python train.py --vocab_size=2048 --rope_fraction=1.0 --tie_embeddings=false --grad_clip=1.0 --schedule="wsd" --decay_fraction=0.735 --train_tokens=377700000
MLP neurons of a small language model. Each row is named by its layer, matrix (gate and up: input weights) and neuron, and shows model dimensions 48-239. Each number is 500 + 50 x the weight over its row's rms, rounded and kept within 0 to 999. Numbers have three digits each. A neuron's up and down rows have the sign that makes its largest values positive.
After each neuron's rows, "fires on" lists the tokens most often at its 100 highest values on Wikipedia text that the model never trained on.

L10.gate429:481490528501602454577463565537518504633542603506524519478419431516460531512650440484425577536430450581467548511510495512450466493443497433492437444486475600533494486567544496537549489453425584532471530470477357495522470442509574434524619528478528550553573456520484501437531472515500476468511435488539457480404543492372562473530554565400500555505511496478510497490412507482568476518531361498525572504477466552452489475456462552431529515546523511497572458488533504536553544510466499419538478484491555538439515524457467494495503494469538463553555445509441529392477453533516484390
L10.up429:524516530594470592471484470501607406433552461543482605507500458508518431449494397474459561597574474519492541468478518487504533560470559555477461481475490524417460497431592485435511383415472624492497496397495480578537576499546518621482488416624420523481551484496524519481497552467503389502471494494523501563459430446466548484584530531473548519449438486473508427472425474492498469517437433463443551449536513464495532566480591529460473454518503422445445431421550415544496472513422480510532533484507498455472515582493567485520505498501472631467543484485615478562422529474526559467
fires on: " al", " Al", "al"

L4.gate333:415574488550572498441568495458514514569533457438479578451397513485583510484527481547495502541575603475509516500431534529540460557504505589523482488501469578449553476502517559525442506483524519515568515482556460476467590522464442541454496446474514421446431637420556506504489558524411551512450464512458515423461446499497588522519584481416448466472585435515589460412492548449525559537576487563404534494529467405491475446445506515486582411460478500555455505511467501523564530442520503448480496502462507568575497426477495481472454425498473359498462449533453439518572537505539468470
L4.up333:526515493542486485480522536536592575512526528517584614547479469657415497422541456507492498497593537509536485473394432457503516460496469522458477519525512550475512579493496396609481598446477386447542453455546535459467400536473484547524464340360539452505483543354484536470452498462483567606547516511472548494431474545501570543453573444431401381495475495501543527536459513569383416639519496458530455474476491473499554547510443520536544452475491538483429517476597605488540436469529451593536533456500554509495475498513522469552489474470477525498571462465450537492509452537476579592
fires on: " wh", "on", " Wh", "ak", "ess", "g"

L2.gate150:446564501437440485460509463502383530466546575508501529479490466481465549441423454464449468511571437516552618485438526551431456500539546496467477537429461563583556632503530492530550496587451425538465421467519457548499440469457587509496547518514524490470503525512545483509521527495554525463433440389429470451449530458591489471494540534512527497457564460505552523486552570463584516460473508506493464357494557578500543429493601496495566553497479474554576482501559399529404523497474540535579577626560586519505551520428490475484533576474594505514574475513474545556478523509560517495
L2.up150:457490454466489597522429413566440546560424552500488493543470455501485575451480476436540521549473460491537467523520503540421569424522545603498418588441498604498438579462528450438555483543396440459459591465468460469576480525469587440492518427497498520523442577492562495486509504474439462501526490507475496463397456545530539511413512522551556499503486541484453628422563484402446495457437495427449389554469493478573430454508543492554512504539483502519422500431630451502540581550482606457589490454559543559514475444515477562535537528513543428572590491423484500589516481454536465560
fires on: "ail", "ourn", "our", "cept", "el"

L5.gate507:533465515585472541475571428462450534477474385400476521480497499410518558462521471508476425538528486468490427524427448506463579505463539513473464461522491488514495402474503535574480480450419509485451461443484505481577499515553345475490421427433488495511513456487443511571463451516560410506442529438516485555484425457503563549496494540474415451453563556454449514522471465555451558543453455535509591423470540542515385487501548525546527512499525495435578460493487504510544565514472547480456509552520493456483474518466476440481524446539462596469529436548524523508515584505505499407
L5.up507:487556539559529443453496513475529511462446501496450458537461533407513517469464437518473507468522524577517447519418476535476496453567488505524507525426567538471526476516454431513422595531544450561342525547434517614495492490550677542492466577469408558492465568466549516452491515529541494574505485511488559493521553534484523519445424415451480500447545422551481466484491489469487507473423591494566611595492518523488500518561469478461473518530441464563479515507584461588457494420514536469540430535534497479478566483537545529484480585518522536638521484509427551455538588509468479606
fires on: "p", "ic", "ational", "al", "m", "te"

L4.gate845:477540504494463468468576552497553527488547594520480586552495618534559512547540593492518512449453472521518470524381535617444492507425408519470561458554602525501544506456442556511528519489425487389526501447403553487505522480457438476460458556480544482495570398481486534536468418540429507549425452411494533474486537464488449457536435495533469471429540548492524587556601417580472518507459495479399533458433458528528326457463378550503633407601570488497489505589449557509541411523584552441550554515466536444578472594483594457460413396466494557582582550567524424529519574456480450569
L4.up845:476545542480479502531533447560507522568411472479428511563483468580479480616491493508563526472485438454487481450456532504490494512599444492464602534535437475399535435479517525445534556545480493457457449538478508501446480512556396478410504597491472505421618585407484574489409466612475532548552558439490465466543467466432534514473506408581445466452590574530570466520542411411513518517503435494471530450592520560479461486546498587524531502512561597559525526581530488546536473542592455555479525501493484534512516533498525551416490378562528622465524494579571452532492504391510537469
fires on: "is", "y", "ut", "ik", "ry", "em"

L5.gate101:499538511466612481480416497577504393556445562517572504450515488465456517556479583530436478547545478538514520540562540436541382432501494516396527444393491420539505443417528487543496477499458429528505521497483407526470499544517521479541562480477465556435456455551460503489487576463570416409602552601424447542541450507463518549504611476452566550472494407550542494474556411560561524520565516555478591472530446503462416492464447448501448509521553497483462532487427421525475598519599469459422517501429453517504595553497488529522460397398490415568488448464378452539565517514487565561
L5.up101:439519576470448550533459587461517526510502512456504478481413492571472470500499519514471482543390549499496498459537517457507402524516561468591385450517489547499578424522562405532458569580514637507449578484552490595539545444517492563467525521402432429450447449548476514522532475579539524545576550449542575446511419492503466512425530542490515427445557490510452503508558537546511498485487482569626440558446501447413469513488529571521456546598523548567403502479482424603462520505405549510470569430528425477569506485505452465544547539434518448487456569578566440470448450529580531498
fires on: "r", "l", "ud", "ol", "er", "pl"

L6.gate133:505485553537557545511586571534502425526505443636403519591376489547497504481502427522459550492555407550530544530421611507538419589492496441620597434420467458536419462509474446545381556380482534464478468515567507606551480443566582557502461463541570487534469459521458501501477573484518463497552448535488410603464543519514558561442610479454427426459392505461572471641470522510472475383459472532573521505478535541548482484527522549479473493504551549457493563548491450524593559506553479407534530492427549450510521603478466443488490525539592460493469579474458602484568565482565546583
L6.up133:432546589488467531667468511533457524559557628538560578397425394533495596459480502515513512506412515476489510458480496601477501498577468447463433568496516515512543420545474433490478472423439462520481461617572548527466441504522497521534608531445440449517552520536554524527499462488577475476518475409527519509482466486516501505397404547544507477548453489550465418489537439553482426611524451450483438494453428463528501493434511473445469548489552458458400467458456490537472480575518540526500523519448437455515557473446596475544454466477525503402485527489573516499469490527520553536
fires on: "r", "g", "iber", "l", "ort"

L4.gate852:466591526500528555501467577535492524536429481516446523509539482417468517439520532468484530452533464561625530531449448552453561482489556640526532498580463467487564513541473567510687533505446497510458458542630548469525437570530584489508491482452493440494486528531488514484502459579461602577568398523553504511551579479510531567474492475506517526472543549567491476406503480454535495517561558498540530498475493565606493489515396524581480448508455513507515486432490420520535488502455431425419535478448524493518551525535542440478385496421460472562459486476480551514451490548458401463
L4.up852:447472483507531531535535474563443453494507436518630523635570563462501513482461542427565495466503493576540596513468444508465459461516538460508515460443478482467545466480504478546574601518509479503512590499560548521551455449425565528529503570506486462516501444511463399554447447499580470578509485507592459495527571528476511557439496433492472428491522511509601533440472560428476480508512540565476536516480509587518505444475408481582489451523517491349501451451497494489647521538439479533488499524487525458510449519575460455527532523462447468551480423477496453417543529496509463459
fires on: " family", "u", ":", "y", "l"

L5.gate9:543491528495499641464489387434472485536556504601509444541543543553452374395557509527477583501510539410540444501396474502479463513479435557478634502500380525489455507540520482536511467490430593508502432534518545509521499494423408522481538447416476463493503578529505628419462546562501458499498594492495544612479470478486515488468402483508532545474549471567572539457519560527453452590385561469507466604434448573467407466530431471572474449547514491406491493456469432467483462497408567512451494516509511507479494472558489538478454535575409505469501497526492530506508553396492514543
L5.up9:595450552493517488479493451543521503509550538560414491452427567507420538552406497586553467542452509521556450508469563428509396445482586478469579460428440426456531484517451555511461506419541463521554462519481499478500533547466455441431525402556412550529563576471476555538437546499510515610543550506471499426548505527525475524550457467552456602521471553519425356630454518534468430497488548455512512485556477402484517480464463437574446459541473425556482480498525445466485457420520449452612546532493428497499571538570467502546448480491484409543579535575500510426520574417515548572
fires on: " wh", " Wh", "ud", "s", "m", "hed"

L4.gate460:546543456461506409529526486559500531423572487528484486491449500521461503530619500525522519604455538506465447505453496466527474465544495489568500479519514518499467556528480495505494603569519583467468547469481487524393491514454460575417470489493614567455535427537403458493477476604446595531467463441468507414515584497586466460574465492454513536428625506626555455488537566529557509590470472500515486559469549443429402516485423525442526546569542531522419518434417587522557514474512495423571491486556442516481527541531421443570457475457519564533534495460518455553494481575530543519
L4.up460:468535466456455486391519525458438465514512533487482558473489625459490448618544513515507515521560556498534534570461445443424490441498535479549458501458470390439553454479576535441598513488523461486585476517508470514490510521522515471472556553484614502543544401429438544469387480557570485580517574511456501598452471429501481511556496417569451488455469478487522511565544494582480463476512598572421544473464501521387465499466454514510432478510563489549457557471508377388437493538520504444512502508481495543548558622547552465475526495588487470430492459353424369487503477493457522519
fires on: "em", "ul", "ry", "av", "alk", "ut"

L2.gate946:430421495602431475504484539455424437537429505601507546472485464417466406472514438493457513569426454594455555535443461472387488477449471476475496556519497524515513519548613463470601425511484569551453467563532463554456527512526397555584543524590499531504495500535547514552543465621493524536480588446493510545494531493430574506530543480492485530517544529465500462436465517421473479441428441461554561457510468575578530430532546576377523479496594552564537496437443433477547499468494442507462494433412466448466505455525520513523494500635490518523535465485498564456419450554489463518
L2.up946:501436469596465478448442526446479494603478537513488450532493466414532427424483453565470517550404486522487545499443468431434469485545461487442522536482520556478530533515534508496565386500443543452487428556569461614495531507554431511529443444543557530609521468526518479541513481553516508606448541492507530605481500473503496621522460525550511486455491534467508518508487546496522408468451445461498521566525496587593521513511487523402454489478571486511504461493434422534427455451445487488519484412417444410443520446592536557561531439633566504499626488567507569429472511571494536439
fires on: " al", " Ab", " Al", " Lab", "q"

L4.gate302:514557431546560475575517585433516542536413486573556500426624412575440480524578490495458447504540552531539441450422521499490499503511553466467448460507545529418472520497528442558536488520431520556445541475443463498485489479482504506442595507472549623560425401440538511416503546558463438556535391506469454520532481544501521508512400472479579445561503568507462442562432568487483411460479530522535481509552605573579518522483475478529520518503393525568485468433610598434486516410540464496415474504491458461460467483526536387580502463412469533505604518528433511502530517587536545516
L4.up302:516504480551423572491467488543588511445497452510505492517468529497471490430538475508461502452553452444513595541463547484450673544438469430476505523533425492553519517494473469462387522594438545462501523477418484536527449483523547505502560490576465439453439419505546477402559554488490411508582547472507477515514464548567515518464480476463571459507430446424492570491459574435386527560481492477440474600487424456515486454488506467450449478531520463469449466540541493554442594564617475489533611447513520433496424543546444495551495578467530537502504548451551482517384534541462493527
fires on: "ug", " al", "en", "aced", "ub", "el"

L4.gate203:470551438487538519440424466485434473448514461546528493441443496466406595401588508409479449550457528515508576512464501525489427454521509503468519441420516455534473484490465464535486459412408500591532445498536531451489536408493558496464457563566478527561490540429415449517428492515520498423472578497499543532523461538547460464485477614474475507413488394556557481480524469564596467526512457482473593491520461539577461474536532472552524486585564448519535417527569399504454515479553493551522565522436474519409494541577458511512489406536556467558587514452537516549421485491470602499
L4.up203:447477472522579520447478487458428490506522559516551502501444595495411607379598466477433400519573512552523599478443484480491464477545474600506517459421448462429556477471421458490505472446401468457479454512545554442518454386514507534470515461563510511507478504429539510531388485508529456459377566538513612579423415546522511499480513586443579546474382415528507514476509536463478479464518444399564619530552486484556478523455506580449487488550551410532460465494445458395463627480541481527481559492486503444376508538590473548485520403511515524515582535423515490519393446446438615564
fires on: " Le", " Al", "e", " Cal", "el"

L2.gate630:583549451539516588514551475585534589471479483512583471520551507478522483479436495356531470436506446486341464485530475442472477541450484524433481494551555481493557454565445486507480489387554509451385606484521470562456510452594538462463503443451479429541409542393515565426452491485549511514497435446586618518497495521518533510578545449527501496549589526511533421424541454504546495502498496454474462599554404513491535446530477410414506508536565548547430468505461547498476502489485488447494510468515540511567481449442492508447398418568507495555559495505576514561565511530577494511
L2.up630:545444465575556581480533396588560555448459502530500483478523485524440496545522431409559490465458575481406444498534472451555464498458525572512508472477501452509561447586397451462425520532531453428373618515443508452559590512547583453430503422500495471560547572467543494442454574425524500411526497479508597479483441485593514551566553432580492438540658540529539418467529475463532472536534517481509429450514442547466395511511486476462478537585450541486436504538412434496465439439411548509553454487410467451610571484507479480443407427568528493585500503465526539602527505482547423526
fires on: " o", " y", " do", "ric", "as", "ill"

L5.gate268:506508531452521492499569478478507512479498499532483493518479414532550455557524537457458399394427519566533526411444583421455500503478547465478539479499542513458507458513582610512460462547451451503469540601551445537551534490523484553521410544450503530489472554494471596506412488499516502487473480456491559540586477497496526558582553579397480547403462482506408534479496429458535545497514463433586492471524462436485449481568500491493478405569536547470480511523425574480463536589452560497561461460467462597481467545498473499467476468523480535537462545507473521584431432418439496396
L5.up268:406430474479499468447406557477498432580518448457542509511541496600513491462432521456518553504480500476488496549424496604533488492485461533473467453508465552467476516572550503571455507537607455476566514570463559531463547498536549546477503448487535487508491533509497479470381420449591499488505472536603467495523464423451540539462452562435423620503523474511548547474482463447532484528510496451535518434490453509433473441423458486508475450498606448423479515571450542454460463609497583548434518404486412487560470565629594470434543494499502476529444476417528516470408431443371516519
fires on: "e", "ate", "o", "at", "ic", "an"